MLP neurons of a small language model. Each row is named by its layer, matrix (down: output weights) and neuron, and shows model dimensions 320-415. Each number is 128 + 24 x the weight over its row's rms, rounded and kept within 0 to 255. Numbers have three digits each.
Before each neuron's rows, "raises" lists the tokens whose logits its output raises most directly, leaving later layers aside.

raises: " and", " etc", " &", " Jr", " et"
L6.down1870:116106142116138098121129137120105107164119110106119104119141181150136137141087114119151150146117158170156130123139150105160147130140156133120126161146086116094102133100131134154147124125113135134139155098117138126167125110137126171158107159121134104137138174143146091161111183115078108139

raises: " subsequently", " then", " later", " soon", " further"
L5.down513:130159120132094158113126122134102141147190155129096179109119136119144121078110131144129135134087135097097120142111097132086109064115120090174164154168130123144142154163142104111150150151110109122114117101128116117143108091120093121100139136158093148127150148139161116141152104135109116115

raises: " and", " etc", " &", ",", " or"
L6.down1710:128104153110109085136125123117092108170146151122134112143123180152116132123107121128120101173121093136136117141131134142174133115163130112096135139155102122105097145131136158100104166093121151140131128079162118123128131105125125169138100130058127132131135133109172073175091161110094124105

raises: " top", " latter", " same", " runner", " Mol"
L5.down1603:125122095121120133101083117119103082125156138140163120070093145149157146131127143167166121133130172106165114138138143117157128126100095145141142106116121121093162133121116156140135138167179203126113106181119144124141082145169098148112127152126122111128118171099103151086095136102112130108

raises: "ped", "ile", "ber", " Origin", "mia"
L5.down1839:134159165164140162112165096124178142133087136077110150151114140088128120109094125107147076122126109126170116140154105152126158145120145146141135127154123143162141143153149155076080110140127135132120109102110136136114089139123101199126141128104119148101103139105174141120142135122129161120

raises: " of", "-of", " Of", " rate", "in"
L6.down970:169131153125156154121112171140149116114141122139160134137147109116164136160161103163125131148117120158157139128108099131118122087114108118118117153161147141155129154113146119152146106156112145159130142094157114142059073145127121185158118136117166146160149085103139140147182177134161107115

raises: " they", " he", " she", " it", " there"
L6.down1961:144153111136144150131137126141136142135107128092100128149158112111141126132122148145139125161118162153160142087110173115101105134167138121193153147144152076114113127136142110151138097114139162109140128168132122114119100127144127120113119181121144146096108145124118085126135202153142126100

raises: " them", " each", "pping", " us", " it"
L6.down148:171124064140142100144090142163111097113112114152148141111138111156136152163149176149154123082082149150098137129135089131113149118131126137167159112125098152087150137086147140074124139107114157174135144115154198156154144148143143162099121157156137137166122132145154120162139123140114130103

raises: " was", " were", " could", " is", " would"
L5.down61:087176135132146082124093141134133140131151133109159150168162120132139145122161123151171162116113128125143083168126135170150133108172136115088075116118141143135162137128115140102146149110115084164129131082158161106169090119160135081159076098121155167101109160132097147125151058161120134131

raises: " he", " she", " they", ",", " it"
L5.down1946:122154112121120135134152138090135153164148122093102115085146144142142162133109132111100111139113121064158126094118138135107128138153102085177148122114152095135113101138161094144113113162137143117119100157141139122135118141155143126124121158145139143145131120120115109153134161113154115125

raises: " were", " was", " are", " is", " have"
L6.down1963:118161128123141111145097106129168112157149155124173150158173122115161140111135135146153143116142129111155108141096136171137104106143119118085085129119108116122132121120119114120128152127106085138104100100170132112131097110158137084176099112104159168097134149123117166135130065121149130135

raises: " them", " him", " us", " it", " here"
L5.down963:137113123127114108134085125128115113115124119153123117114121093149140130070139144143148128165087140119124084162132102113075097148144102090138139087163141118117127159166131148136116116192107125142103108100154140106133149124133139156171122152098084152158095164118124127124132104109131138148

raises: " with", " by", " into", " through", " from"
L6.down1815:109121109164126108140151145113096144166126093108115126090104150078161129072150176103114112107127121125133130113096165170129124131149116119118114151140136105120138109180101115116172144129142106131079117077151140125185132135126159086150153114153125093110194154088110101121143159072118133125

raises: " of", " Of", "-of", "Of", " behind"
L6.down125:149101138154129120173086128118139120127136147124137120168181104170081129138132155169107112094105125120128143121135119109114109146123164128126096109136175147147119177150121108171107102115122119142121123121103130147124141111121109164107127127113120123144152132142112136116156121169138112130

raises: " for", ",", " at", " in", " ("
L5.down1785:081090114147148103150119066130120121135091119151138137143150145137124125131125158157155119141140110127109099105143128114131115146126127114164110152085126142147168119104157152157128137143102152148103149121108127146172152121128113141130100128133144127101138147095143137150114112111089116095

raises: " Their", " They", " He", " This", " During"
L6.down1231:146111137116127099133127103122096142123164115129140126124132118190152154097126121186149125121161086138164171132101094167149156145164146106137140099152101128125125147144159137158120165171116110089195094155127096114124149140128143113113160117150169085186127164143132156150123194090144125129

raises: " together", " into", " out", " as", " away"
L6.down935:138141067114117144128090126119147148135114107101135136099125145138131117116140144099160102141167159136165133125120106141122193122127143141176076138140091099150131136111123094099110142114131156141140127143119138131131183142183150105130121112140129122173125110098114119136109165135144136087

raises: " substitute", " focal", " source", " catalyst", " tool"
L6.down575:108149111103109138131161127132116150101099136139109142138119157164127130121101180136139139125106108118118153110090166124124094133140162172107120089114138152157122145110108099140124152117161118131122128130121137060122119098131101091107105131118126168124130121129154148148109128157103152146

raises: " of", " Of", " Salv", "Of", " Card"
L5.down153:130080148105141169096118139127163112139178140073162092141093157127080134148141129181134111089086150135164095134140098141102102155130177138134150096099150132140134127159153085133119163123159146178140113132107150101113146091123104108164092149132118159105134112122132108127095147164176122111

raises: " reception", " reviews", " reaction", "Critical", " critical"
L6.down1525:127143143137162170102126159095120126155123151134131158109136152152144099082125118137100142170145097117138163093126134103120133149138087127180119119133151121144131106100100106158175135126143146118120124100129132122175127131127105106159129128099106164118147087084143135148116180114107156128

raises: " etc", " such", " where", " and", " of"
L6.down1618:129093131117107135116152121104166104134109114107131112150173122098113146098123121081096153137094114119102147105155116135132128137143117106141129152098154141119195077118088100109168179118144141124138116106116065149147105107089101147067137133156147159104119157114122118084138144159101131121

raises: " my", " [", " me", " I", " our"
L5.down100:133079109147119121133139125149095170132098147153119138084101158098134135139126126147164135140132149143090150120098149160142113122086158138113086136094136099112115121153146129114116133136127139116132179159109124150088109100124141099165135139123124126148143141171102148063137166156087084162

raises: " who", " whose", " whom", " which", " that"
L6.down1018:124157160120156121180148170105138114108115142149155147112121149153121152092164129141122125128128123141148102135142110138112130125129115142150181130134131142144147161149139154167168115136108127142159139147113173122137162106112124119124156124103094174123140169129184088093099099112084099134

raises: " being", " exception", " having", " replacing", " joining"
L6.down1810:134118142153063126147135115182098115125142170106092169159184163139116131123144132103115119141148161143134172164140145108120126071098093166112111148129148082149127135104137108138138081156168108106140137132129118103142171132130122153133165139126139135127141149138131120140069144155160103115

raises: " paper", " publication", " notes", " papers", " articles"
L6.down1253:141188112126116108120170129080147149123136123139160112176124120147177142097110158116118159142138150174142113149107122143123141139114087158143147114124140092168182072156117113139091148147113161118093114052108150170157124130127142145114104157150111142116111053143154118116117134134098094142

raises: " and", " or", "DST", " &", " “"
L5.down741:113163144127109134125107141118134152132057097110118161113177133143113074115122147159126096171113152124122112113159110124142126121092138170101112133122100154109148121133149134133090140134116107102090132111154185142128104120140178166122130150097137103126182146179087127162122141151132117160

raises: " by", " into", " By", " dead", " here"
L6.down71:105154108163138123103091104157140083130157139104141121110147117143110124175130181113149148140128110127162106129079135111130131110151114134151136160146104128159130117130149097122156120139150141160146166137145121120192122130152123152080140110121172091197179083106095124133145106112152112073

raises: " them", "ize", " him", " himself", "izes"
L5.down29:102150158121159164109113115142098166075165103115150148140112091110150118072103178147132094154143152139157118123162165143165187144161149137127121113101147141100132082120155172107126133090124128133133123105132125158142098129127169128128187140112158138163084108103163110183135102090158128083

raises: " which", " whom", "which", " whose", " who"
L6.down1936:174153154128156166154151154127120121128109092115142136141141102156100169147105159161139132082162115174105130158150137113095146129137121157141134201146162134124100095147124115119124079069106113151162128139133151152136112135123114168149126139113140119096142133120077148133085087144098079083

raises: " they", " he", " she", " it", " how"
L6.down871:135184128103147140124121107110127180112126162138126081119121113085118145149152156093130150095174181101119165119139128153117117162148132146182162114152143139114145145105102101124133100148155157171151080147146127072155136162088138138091116156112121150118114144153086122139112092106121130084

raises: " it", " they", " there", " he", " that"
L6.down1206:149148139153129128098161087118111162126132118111141102110138120139155123087128111143109134133079166092128118122109145133143122168114140107146172097144140115114102083118120096159123123113156100114125141107122135074149120143111144140109129151116127131096093149126107116137137131086180139133

raises: " shortly", " soon", " after", " by", " later"
L6.down1267:113119115174085157123125154124124152094120126109120140143108155157169127140158138107141139123122082106076108111123119108094168148135108134062099146118115127113143118136134117130124115151186118129127129098146087108096123089191169089147119121159091123144130129180112180114159132144147108096

raises: " saying", " \"", " “", " stating", " just"
L5.down1754:140134125114152108093123086133141133127128126140145105108131122148105078151165101159096134089156083128125097155149133121127146113134141116114098095154072107159149152153176110112137129140159116129089105144185143089127126133152103133097106120108117118133137116101126105131124148112118114122

raises: " I", " my", "I", " me", " ago"
L6.down1796:114121134123140101094187137162155146131092111092154157116105145126116139140115186112155113164123139144121120113101147146132113111106161113081112168132134127129094129139152137123158123120099113130132150155122096113125130130089133116132092095105122110132104153166155122079116178154096134115

raises: " how", " whom", " where", " when", " who"
L5.down837:157135120142142179164151145159101082086101100099136097139171160138147146169121061129136131091154101163126115143158133104154127127151098136164127095179147119110125139140177120139105080130081158108097123122127128081173104129162126155118126116072110126078163133157122150133161117113086140088

raises: " how", " what", " that", " its", " asking"
L6.down1492:159107167144125113113077116106115215089157107140150107119106140117090106123093109124155124110116151113093133124187141119104138094131152128155118125100121140110146153120128111113141103138148083125130099123097144142146130094103163190081092155115119104077128159162136110144070203120164170170

raises: " They", " However", " According", " Its", " During"
L5.down1046:117105154101122115147132148123110122160151148110154138138135157141117131144126188185175154119157126143136129116112089126125140111156131105090168121151139132130111137145126132101093144117161116101113092147145129122124203142115124118070154168135144107156105176110127146150128151111131164138